Weights of a small GPT-style language model, trained from scratch on English Wikipedia: a variant of Adam for these matrices.
MLP neurons of a small language model. Each row is named by its layer, matrix (down: output weights) and neuron, and shows model dimensions 341-511. Each number is 128 + 32 x the weight over its row's rms, rounded and kept within 0 to 255. Numbers have three digits each.
A block is one neuron, or neurons of one layer that tend to fire together. After each block is what it responds to, as a language model described it from the Wikipedia text at the highest values.

L3.down280:111104169098129113124134150124152140159160123127132102147136089143144108122060139142130067192180087106157143108102148181093123042094085176151103131128114113121070169135133172067125125139111113105085082171163179116128095127120064166125120078157130129140122118192107127111160105039137136185124178120091114047134121149144153174118107142158136103099179067196128126119128147050132121176140130144200107155158145166161119117135116136143153121155179146138186111090115118189140080133083145111015101109138194135112143109167
L3.down320:094153157153114112112083147105114131094143129131144169119078095200121093110141138165111112124157128170128142096127185171105093126121154057159120102060073156106106137163150121135120191128165128130067105132142110163152164149111157151088078113109149053131142119154168157132186100084095108164124122165097124120125154137135166117091139149116091117133105150140092124124162100120128139131107200090090153104072062149143151103100126147147113118128148145148126134123142163189147116140121123118166069184136081162104099076094
L3.down683:128156179103159180073131122164132123129158115186137100156190153126108086103090162130127079126142113062135139141141160160114101100108128153123138110111175124072062127110133174110102197131126157122105130117134158118156158178137129089094123107136154145174162132123107087101123109117133113176091178142109137078161128173118113185111120110130067127110161103164113106135095122106129121155152064167183145137136117147161080136123104160223109196165123114144121138098148185098131103083104194113122113116124121134103147081125
L3.down722:158163169157143139123098142153111135139120101202128056114128134128131154149144103137138064076082130116067128122117128119141122148159202077130137104145147106104178145095069109126143129173080155149101104165095131188074042133125086104158167121147135097142037146149074152137154163130132106089105206181133136156107121100125099133100117149110099130096027176137133134094099123111152131167034167199167166163120140119101136133153123135133159108152141130117142114145133134082146124058095127098167124079116117158133101169106
L3.down860:126106132110118049122183091106172109120092115120163133153170138145107119098099165170057154118107101127155109091141141152136127105138156163130117000140106117130137145164118162122102099129128097085163078129137122110099106129159169116113150079160124128115131149144116136106084124092140134039075089124113106098138126079122133203098075199151133107144159092145132124103077140108154182112165165108113137148200125190150108103102110131194089129150168090146089100143118101119160111084100175133122138131117122097110125167126
L3.down1084:134117141133139090073118125120139118095128107224102147127064131151154088155066107135106086070102144061151109117139135148071106107031121133111157114101145141067102118093184114125110115175171116101121140155164159124155185098160126133118118111158151135114159134130100106087104108143123198115106122079125091127137117129126189196126087106132073143145152102163095119120079143123110128139052107125156160169128095154113103156146134153148031154101148158091131068072090135176096117171096172152114146139144137131092117139124
L3.down1472:135154155169050105114174089155104165103095121127140063094143156143121091125109125098114121134112081122087111114120143100153144123127099100115068142113078148172112169136147121153091185044152138113041063109175070063138165107079135111072168111118110149104128147176093086091133113091113136073066118165085041059141154125095173180122127148103116089128193110197124108116116046111141111166138143120130123106154117202120120130115131142153130119164211116196120138140111163126172149116095148108116150114135109146109127108104
L3.down1597:077098163114181111115118095141154099145088153132174138134140122153152162119058137155121072146116136100130121045153121139126173090129145171144090089121083136141093136100151139076089152156125126099123118150094093048129064136087118054104141138133155160101174137186165139166132136077132117168116137137121069099183128120115114166116129126165150111117182120187132126106137103076086138135158176093138054129139118202155050128176148154141071106108173113120138132080136138196143106122143158130100052141125115157125147148111
Nouns and names for military organisations and operations in war, warship and air-force histories, such as Squadron, RAF, elements, Task Unit, Marine Corps; weaker hits on stray technical words.

L2.down1879:165082140133123083122186127180158105152109152122116144154110101148147172169128164122099142079138176123153128154131141154125146106094111060120127052086084126165099158149132091137140159156087106093109075144100193171134103085134101077102100088132133149157137158144140122098120129140119144026135107102100123139149181123120133110056135146141136080168127142121138136173164136114146147134112136081085129092135149137124150119092126129143109112151131118159124137130096152100127117090142184167134103118100128131102078108162
Nouns for military ranks, forces and occupations, often as a title before a name: Colonel, captain, Army, RAF, geologist, pilot, detective.

L3.down220:145169068075171079138101112133093124131113099175137181086160100076162130091146137141156175068154110131141136171128165117089127113104125106140147137145156069174140127141114176100101092135150157153152138133141158158097138107118068089111101115139138081075123161071146127129144174146141129184138089105170057101126085095125125148179165132102168124093115132178134125101160113107156135161142163087140155139100109122079097147057075111127117127144099101085112126132075116132138111139163074139172148133119182141113006092153
L3.down953:151158102128134170101119116119160182093144165157091111125171120054124152108131119111151137148138088168119089131129136085103110166060041139127158172131040192038178121090148120132137111123154108115106109181122116129152144088159096121116102141131145150121107099112110100091144062117126096194131118080149156194093107139128134115098106120102121142131139150126079128124159120097171124047180087178137092139147146170097214130129120128149108113150105139107151129062101052116152142107102152141130141156125109145161164149130
L3.down1018:143160137093112164130122199114133120081157095126142085146095077014127153157130108138130191160096124089139122109125170156188062111119102098132126150000138141112092172121144053122126107124188141161134156126160141142165167127111101105163112125181114085163101141110110179108171195142110129130122151148153118165172134130142080099135131131132166084123143115158111095118132189105120117191092130131087181214143183108150135108150118160102186160209185127130064148149110131110126154114124181086152111105146092130102131171118
L3.down1078:127103166162181122080117122156178095136132145126165162181119119088124107156139106103126094099126124163107134161129132119122152092165042070139138129180127083104084120101157147124110096109114124127106175122168112128142106108104129091082124086123129073149113135170121125124135087104141102146130177150138144104097194117117175161089107126134081087072142089160110120121117118141132123109094126159162130131128076164150127163118171211148119090125152101113116105084136100152144147114120132187124109181135119134115165093117
L3.down1292:119061052145112127116156129147151094159123141124112115101170124186139100122163217136107111096116151203212139177129113079108137094110095132117116153122073153130063168027135156103092124159162095135120130129136031101195161145085193155190126106101150112112131173127135156151144154152109132160158169113066113213140160121122097064150124112116119186150111134183111097115166143168117124223151107084157151063134097095172103141158161108129107147088116090133115132109022133164127163149106117080128167156103090138128174119118
L3.down1580:110109132189094117121139149143121150059093132129114129146117130109154140157111110100085114191164158103105143158129151082142116113113104123130140097113127115116100152104124209085103139118149120115133152125158102084200153086126101164073113045193136142134148103136099093125132141213116110131139162131135096140123130126094118188121173091155113101091255124125086131138185134123124079137164087138133139111130125105157231210133116108112166132106124140173156094128162099190133093060144115115105170160139135153105175128152
L3.down1752:107067177154117136149122147197148168107123151127133143125133037076113121197143100121187116094097158083118144125110090107150160169138126133159132129141139144102089140150098159137151157122105042150130094130131126145148122135080081137187124107184146090170105148149084085118134109148133151112125130107106070121136141145126092134108165112131087031146138120157075145133125141096164180076139090132126119105121070137125125217051157116125171129138172178109154177142148059145114157147153072116123140136153169147114136171100
L3.down1998:131126106180088170122121105136090123084129125117151113066165110079142167123116114067145137159139157120162119139084136096125119103145135085159144149186213125083092094129111177120132155098140061134117118120118061131191168093129107079114167152143107132160128156144101089144117064138130122157178146116143139159119121210096113160103182060128104109102139128097134109102168080073196084095161097167157134126142098104135224201125112092115138073090130161110148119126140119167137129135125109116148103130138102121145155119143
Mostly Tour in repeated Warped Tour listings; weaker on the second word of other set phrases, such as Ivory Coast, Broad gauge, civil war.

L2.down1509:136121114166102128142171183089108184079127081098104120087183133107150109135048185139152105060109129121101108146090139121121109103128125162155094097113164090111130158151120182095124052157112239135144129143092105131161114137179100022134118125102098157127117091104149115143147166140174146153121110170199108109143186135128118106124160100103114137129082147151133149146149135108127112124100115123132126126145091111114124132158129192115078131129164163149147150087149159135130115118063127059163148134115142166138101136152
Fires mainly on "Writer" in track-listing table headers and "Northeastern" in railroad or district names; weaker cases are scattered content words.

L13.down381:120125115102109095126126132129119113136101139188109125113132146138149093137140107166202144097111135123123098122092126174162178093153125103140127095179159098122201117141147124129116123157146169108168092137182138112140081165103136179097112164095078094168131132083116113128138151183087114186200128129095100147116131143149138127150098130161118129140125157150149140088175126094146141143116093168072145111153113147161128117159102161000090138157116148179131108153095154117135087098170181071124173152047163131150173119100
L13.down579:157112156111117196132164135111165067133167156141155174143076124108157129115187046098148118136096058073156149138043120162034100199152095136142137131135125127147099157084116136142145097165108098191164147087157069107128115091115131142193157145071129168128177126137131127095115115134048140160135169136134137185157141164125105075134138155122124126129131096109133127146147126082137152143094133074117104090148106099192115145130108129139084082136163151170106104121107149105118170077109187164060149106129128142182116107139
L13.down820:189128126123136136109107116104139087146142152157169153153194109129130140127198123118148147104112053105141126102172111157082136186103136132146122102147126071210158085138133105127137123125065091130149158062115074110126121106121135137125165204140085121079122096168137079157075145205178107140090097149127050149139067095073149120146076153087163134114099122164131128127127121077169104123147160149122131120118181112162119170151102155054099085115116105139104105123135135151130093106112100153140128120128168110100126121116
L13.down904:152084130158077126098129118133163075090147184089152115157128201109082243116134104140103096128121116129182151099095082168097096124120119133112087123122117122140154107117162130132055136105125069099142170098170102112126117130143110131133154167125141134160151140121108046136116125098117089117055151116120077133161090099112124146136131109121136112179128095101153133092171096155159153162143131126144124108128126121157144178111108156164158066067150129160153121134112155134126174173140144097080175179110131174145136121111
L13.down1036:133070138098123107128105157123145153121126100132115124087100159106128029128166149110229091091071088094132203140130212144114102157129150164104162100170150098110107125117115079109166096139173190111147089128145095115146104130114157042089103113166117152095109158112118144147137109189100163110177113129171143149123127144118152144114132182126128064125087140163175114166147124113038152108139050101106117132155198113171173209101119069101100109181135161146138118077077151170119133132138183123136168148110224152190150087142
L13.down1320:235130114110152115127152137151140097173129106076124125163164149145108130126160044114143081132138167170132168199098158083177152130103144059060194135122127064146105152156134116130117148132106121166155164153060114129169034146128119172062141103101109131132146100109077082120137078142133146142114117146112127122114150101132167127098110128140121168076072194124179131158085091130139131121147152117180141161119188157109138156149074140135160255125146154124156126104103169125129130088069104143138101129165128151137152118141
L13.down1425:032158134150183127155196137153178140143141139131194181159150170120138049101169111151167111126047180162193155090161158119066108126109134140099117147131128119133104120177100131068131155191132142118143150158079138125111079128105119094179096130126123063072125144090103187128158168108144156208135140184120134187133144162126113145143142117166123150126112153148095124142096126135146128139137120099109114132094163120107097125184112190169109172151071165138126127097149115134174154121114112124141184136163094098129128098074
L13.down1699:086108186175142041179120065099186135126121102098099119118119138202123127142113091116155178113151123220188091119139085070109126133136120133081121084136111162184126066213155123133159100135100090099088204097161144107111161135128110166162169089079106149166090112085103115144133157117158184070148098126106095149185187116168117122149128097092114103135135114145134148144184135140116141116155152128120096081143160138104116130133167135176101115128083142163049128038191099095160141108112091128125147137095132119098126154134
Tokens right before a year is expected, such as table separators, born, in, released, Tour in Warped Tour, or act names like Act 1996.

L13.down12:140099099123127161134115092130171136070128139112123144111184110108127142155119150125141175112129103131115115138177124143126081151117225150142141131097124114118117152165124091121065153178107093145131154142107122082148099120129126202110148048158143152160071097098108160133137110132144148115151136111132127116148059134120116160168147074154118083088084135106087157094106142119115139131134121111220091129171110126122119163110141104166176139103081122108121127100095106106147122090136106076118139151158129116104103101145
L13.down171:121093102121109144132094110146106147083135138145140137123136103125127010149155127138198064122149122092116107114132092113193008142139205193145140168116099128142106171102147072153154101123031131126142073113165128133152124118148172111093131135138157111111132112112179101115127179146138137117180108106115070142175160101136132183218132202132159181190081090121093089081170134092082105160150040133166153088165103119094142130139119127096106115135115159199055142080121149120138152100166140069156078109164178160101115134115
L13.down249:123149114036163101163104097097103121151121128124109131068133143141168191138097202072125078089111209142115157147082122118179150091157167149117142116159163122151126125146090122155102121124098114085130136110161105124158111119118121124043187134163129122135161151095150133094117123094112116128160136088145115099101172150128124132125126116100150156135150148161134140107185121142155102137150169106107168117106161101132198134119138161135105155108089121137118208093158148138153125155120081173155179109131157116144135088097
L13.down983:168162074160128091131120109162072154112143114151157152110146088113138048117144091100130136127153191113158138069112096128112113184125107126160141090147120117140091151135092109116113146146109150063176156078121133153042116183148105061150187101146158097143099091076127133143140147150126118115112073158188081072139141120131110120107133133187118141210199149114130101165102070137127120159069112126119155205135106113191130134153178183118174122133108140097139131143133164129170105166096139119129139084160148109141105104127
L13.down1194:159155157142110087135072137102116155091121088158103143096168145130151123119130123055132171172100116130205149118157098151120084113160199154088096139144105107152190138147140136155077124111090087071133203123162130153116116169151122116152133109154146078139167138091125124084148100090134142153148137117099139128172144119141135147169070113117177156149160103112147112140148128076103111130080166145124129111101092133134170129070165147124080135132080176130090127150228166144112161136129156155127168094127170083125067073124
L13.down1761:170151120103140117112128122119121123133137157116085155020166117147185098145108179094164096146169184163103183128109099125116116090135205201112121110140117072150079194178070110150115119115125086087133134079123121152152092146103143106117118110166142126127112133113152136129137102100111117161219173117110126085139177144105121128150126106132104160176140127148121128070159099116131053166126129130139173131157097099126164086128112163098131099136128139071109131132113121208152133158075109186212159147127228160100116124122
L13.down1766:119067166148100092125088113108129120120129100101116146169123163131123113130118115093153109143157168151089152083144124151092140119182124107109110138144126119103119123173102134140093113128169084122178153138157142141090138156127147146112121109078143195097081135199124109199229139076095109133121162111133134088096163137127155024124114138122138170113142126156186139085156145181092124179141132083105122153150140110126224107104223114014127137124103157191129167104069050140126140128126128093077178139123112164096152150058
L13.down2020:180143093086197134140130103169122106152142148115147110140125088147126028141149129128155183130115122191125138150030172095151125144149195087133115097036126203171104088098062122123135095112136128134121100105145120138121108150109164117032115096065097140149112111112144066166157100133133105128133067151204092131139148093153094151177128137114121214099090106058121135131107163162154078109133155129128149188143125139130069098137130082110169136115105130078131190154152123052120100130126151118184156126158148149150143113169
Infinitive "to" and modal verbs (can, will, should, would) placed right before a bare verb, as in designed to promote, buyer can request, wouldn't give.

L3.down21:146093078158125084160098154112111111129135126105146102110171123113122099115186128063132065123161140118139142176153191121119121145145060129118134203099117143162129147127103110132157123095091127127142184124155094135153142131084142165150165170130131171125141091130100106135180117142114115069142127088144124116089108146158169111147151190165122120159125145107141128149112109096092122122128039118148077155054118092076080170126162098041160182104077179141102151145077086088123152141146111089115162122138147159117119123086
L3.down45:158081118127132162107127126160102125144110160169121166075142121125167124108121133198075162220127125134157125106109125155084150145142123107128135152119118144133117154119112127096084090125124138107114108152142131010177088125168092163139146133134155143039146072160134145096148042118141131199150153139141102093144161191144118175169142140134164099122168144120132141133188166172164128121171134098166069080175075104092191206132138134177137165090156138110105127127093080113136149099067117104068141093136133105183141153141
L3.down679:112153148140168128080128090131175099111084108128064165099130081141093092097160178064039094132075121094162144162188133077184132102185119156160133073133102121092120232133117108079127119145092115100118107134119134234105140073105159199118142119147138175175095122170166135129134103125144095090168139142120149172096127129145168139165067136152101100104109058109115107126158074115166125152128155140177125107127130143192165129082126088112111115155092150128108137062149144070167101135123190131109138121120141104137134119167
L3.down1104:120129155120104158110147096133125108165081154132148133121089099078126186114162108128126162064127101102143154148195079113102113168121118153042126105110151105091141056143147100136113163130137118130112128169191092062117110057127107144125070180110152126122115117133127120142062126094074101058189111085102121155155113126134097147124095095093151169139155117195099149122109089112123135120080087134077189144131148118133148149147091073105177166116086137119134137137136134129100137095171109160171142172137138076133157115170
L3.down1587:065086131151144190132147128092107120145112161110109107142142117110088116153078101137156140147145086127173120158099103095135094199129094094141138106153127050153143069206163187126131118107143142131127138078154132156141114137114149181136120115103125125144051165134156205117128109192111061153131103122146086125203131069109101150169154126117117116088100103116153139135130120144146140117156164135118100126107116152144095218098121120126143146120104146128107059160112125082058174142226078089130108130128126157130132111079
L3.down1750:125214150074167072146143154094150145138070121138110110061096113145100106078132123060079097073137086074162136155156122106133111152132108133146096131152061160098042172126180091153151163071081205099057185133236112132144145136072133148135166144118141161180112112146119097034157083162142125131173107086136103171123114143164154137147113148118123126156126153159149124155087117117102168108090140146176092155131075107102122107190156078099193139165048095120131143067090111088123193156144130102094156154119179139140104167144
L3.down1787:088152110143083161170090098093107147128121169145094129121171111125187107141148143089182116115118095086112154211108182115152145178150109117097130099161173166108129129149141209132166126108088127142204153124119144131106111149140142144125067109097156150136131118088096147127093131139091140133112175225148155068158133131085111131144084192111134215102135114123208135090064133121145124140170077222107119150118149078172132110111135073090160139166070122134111105147121084148185110056089082104123113130135135130112105051070
L3.down1838:134160136130241092060166096062099115140132141147089085137065137097139162178131159129113101116131106121080127127105134086124136189112122118165141200056082150115082165103134065105106131137125166107129184102163176161123185087086164160143066158184125161157133074153167123116169093166133112139158089126163157117155136109171140118133159144138123146099111143127108128136080182079098162170142100164158099125111136107082122190165144127145122144106075167090120101162032113176152116136168108133120170147135167106166142137153
Pronouns and determiners that point back to something just mentioned, often starting a clause after a comma or period, e.g. he, who, it, This.

L3.down159:116142105115073113158183106070107059101128179132078095071070146154122133098124226148091116134159112195137155103196150130078119050152097097131151112131141136170168136115153121133135109163134092123111078184172132191121117107155162171088114096142142069174147123129167149115132125159112104082110108117092127090140180138123149133130152151108116115120092130106154125130126171183231098130154134129073101089105153138175125131160119129103050176108128118107132143148162128114162103103137083092098125174109140145179154183098
L3.down371:066116084078161133133122110115140058164109116139117183107134127073125090154118122129113156191136100084136128219116142125109152100128105100073125155139135104127147144093145114205144138063108104142082122133144096116152118143170140163069161063107161144170132100062085118123114115211167023126166117101136123180135151114124133131094173113103059106114071144154134152218180148088147117074075120130089086118116123143150123157108097157094131122180090213147132112055080093097138130150113121089122243118140145124190126157072
L3.down1003:057172115136068161152069128123127130140132085144066160157162131092170095142104204108153183179131074101095120124124152145112091149161122149097119164112173151093158155116112129187166109000088169162129109151135102135105164155127130164150153107107113156157117097113109117110151139190179072097114073106173138100127166077146165114137163172120126161123061148142111143119136108114162164146184097153130156118102108113095071147129105066156115117156099214108146182169090134069125114095135114119130133107130137122172130124096
L3.down1304:116103060059055120163132082042110114110175092127116153105215124124120155109152130104149105150131178069128125180101131135123184109138079091120135138151127120148116113120142133128158125119104121096153113064154136206155111141121136113149135104102131140088131150115082169118105105120163112133187127124137168203142122141050152118126139117110083121186103123123119117151190117134159084123141133120090158133144132100163087106063106094146100108116113164154121095129133127132146129133121090108146172145139148110164137166075
L3.down1410:118127073130062101156148108053121086164092149106107119161151132105170093135185105103132143203132116108131124168153133143148097119212091165118120113154203101102127144157166112138161105050177124162133105054135095160132137155116129148097145133097108117121109185165120111117177122133165097159138122063143157109122144063084208210127096138181109113119079086139166113118116161110143147142151170093159140129144137122139137170111122119143156128139064179146110135126098138128158128128120141124151151144137157173155151133104
L3.down1573:019115105141119111064154148056079140114121185098056157135135159146147122136100152087119173119109102098068128102142122110091110183136109082104117146084129139109129187186184118147144100138095124122131160088188119180122155119125179169158144084108127172152127134129110112045104118119201105141103125031151140168128131145109158141140173088060142114132094142126119141159141139094130157108189119138118152112116101108118105126123133088119122155088101135154142088122083150121156108106145134078161092170155140116181126120126
L3.down1793:138102087168148129142092117126112155149119133112088103100134105156144115213129096097145140094135148123109091135149171133118116152138110109124153193127098111151067160158142119110105101185177104131078213130144148130161151101176139043110124102182145152138132126111111176156162152143167110121124123092255139110152126102098115155113142079100137071108151082087088138113180110153177062160138096128125139113071124109088106140080121103159173135165076127144134123091133139132117111144177177157164166141144155113150130124151
L3.down1978:115217147136126178159116155090146119124145118142124110154099161124135065144092111011131173147093056133128152176146127142111115142156164116073073095101123163064130155116142156134112103090079178142083153092158076159145157121102115135211109102113140146138125106136157097086125126130130117105095104139101147112147098189173122071099137128067110104086138147174137148129140104091152137149104071182125172159093116105114099104099141111165087121154119185104137100099130111122119146095147136141108105115132123105133118130157
Fires on the main verb right after its subject or a modal/to, in expository text, such as requires, have, provide, hosts, had.

L13.down340:118089133125114131122116121147134087108182177082138112160160096111131058119119128122173110102106113080086103137116159169108190123144151134149102131188081088144130164120140159099139064156093176143143082199102152117108095122130151173131114139112128152151148116173161137151140138125136071100081150083143096108071122113131137128118151116139103114098152099135109158051148138125169101101097086086163094133126095124095111127179129167113070112185099079168124121084086135222111126109130166119127169124144132111127134066159
L13.down557:138139112131179112142142119126087178141101125115186090153134127054108152105127144106106206132134121104074129144075118199147159121085167164096097128114163097111122160161070021070127176130128182166131168123142167105183145119123173087126126134126091144141097136143177110112137098122128127157100187127197122034136119169159098145164120169142106120157120134130134140099092106139080055147103124126131090147136151113139090091096108087075153123126068109048126162139130172170100133144095145166138148151135117113102098134083
L13.down591:136156142116115143135194126090130164175146131095144115147088156145103166108134111102129089109122115085107139146071169076148144157163078082115131071174143126126188175118123102119135181052095097123157183104131082127157126092152168129094120151113092193126144118116135160136096142150148130131101105139148137117155156079131091131169139138125059196172111102126093133129111178097150117116147091200164097147133078108107161020122066191098100152101099123153165082164115180094138095141093131139111153123093075094041044127160
L13.down695:105153171105146120134149115144108160113216145154089109109118135139128108085168083133139083165109096142169209114175114128099144122129171115172133112128137198068111143171136134142119065119066163216197128163115150124096145077107081162091193112096094184123134088172129144157123115228129188130106128063169042154138127129102144087079139123106148116131105110143122135112110166161129120141191133110095170142201131116161147152147047128115134129157149112195128110137122111131168154211149146095117108126157173157118149124130
L13.down1372:114113139169253095106188120098084103111144233115119197145128109137158157136124143133099115138160136110110113101155107139097132118133182129196139121105146180137085148105088142140098144156103113118151101159140132085119115109079164111162151156115120096130152118128127117094149194116140119133065150099146062113116124153132070171062146110134135168160082171133117102125066142160172114101092136075105171070175139157128109062134111105114109100088140085142165163098070168114096126123119127153149051156152100121114161106148
L13.down1701:086094146155127131134108127119103115065191127039125082082180143125133195152140064129131126150114084146121115087181088144132117120125077092074131160098080144123129147155152136112106177100064037135144191115146134125147122116232095110093097158117116160158135072118138076109108113120121141105089124135099111133123132074105103129180161123157181117139071123149128113112124144080138118159160123086141135078145094089124114163093105091134128108113132142115123154143097171181126147104131115170084107150075109110084154159134
L13.down1846:141111209129048178134141188121095110059118155135134186134154160110099142184116095125084159098107176121131169109032155136117121128183177087168099073153131093109140098144109192130123168051087112140122130085190155122155134136108074139076175175106105124156129088139116108160143151108144171148107129127115140165115162145140068123091131155130111159132111146142141113127171090106155125124127138115150175134134164070115224128104136034118195126125121133127127139142140077144117169157117159123177093094128188136134131127184
L13.down1949:119084114113123127173175173110110122126144078094172132120149139093127081154114150142157213080128092116134128112135165158148127111120148165182120109123176108148129108120126057103153134130072123166125113162133179126132097184136185107155218152165101161151124152100110115198124033149178121134064120107094105105112119126140153120182136112113106096130143054119124157160106102092110184088112167047105145115089138109114087110135164087098153147137126091093165108131100114148148126181096066147188087110114091151125102151153
Verbs and prepositions that introduce an object in technical or database descriptions, such as supporting, integrate, identify, uses, and classification of.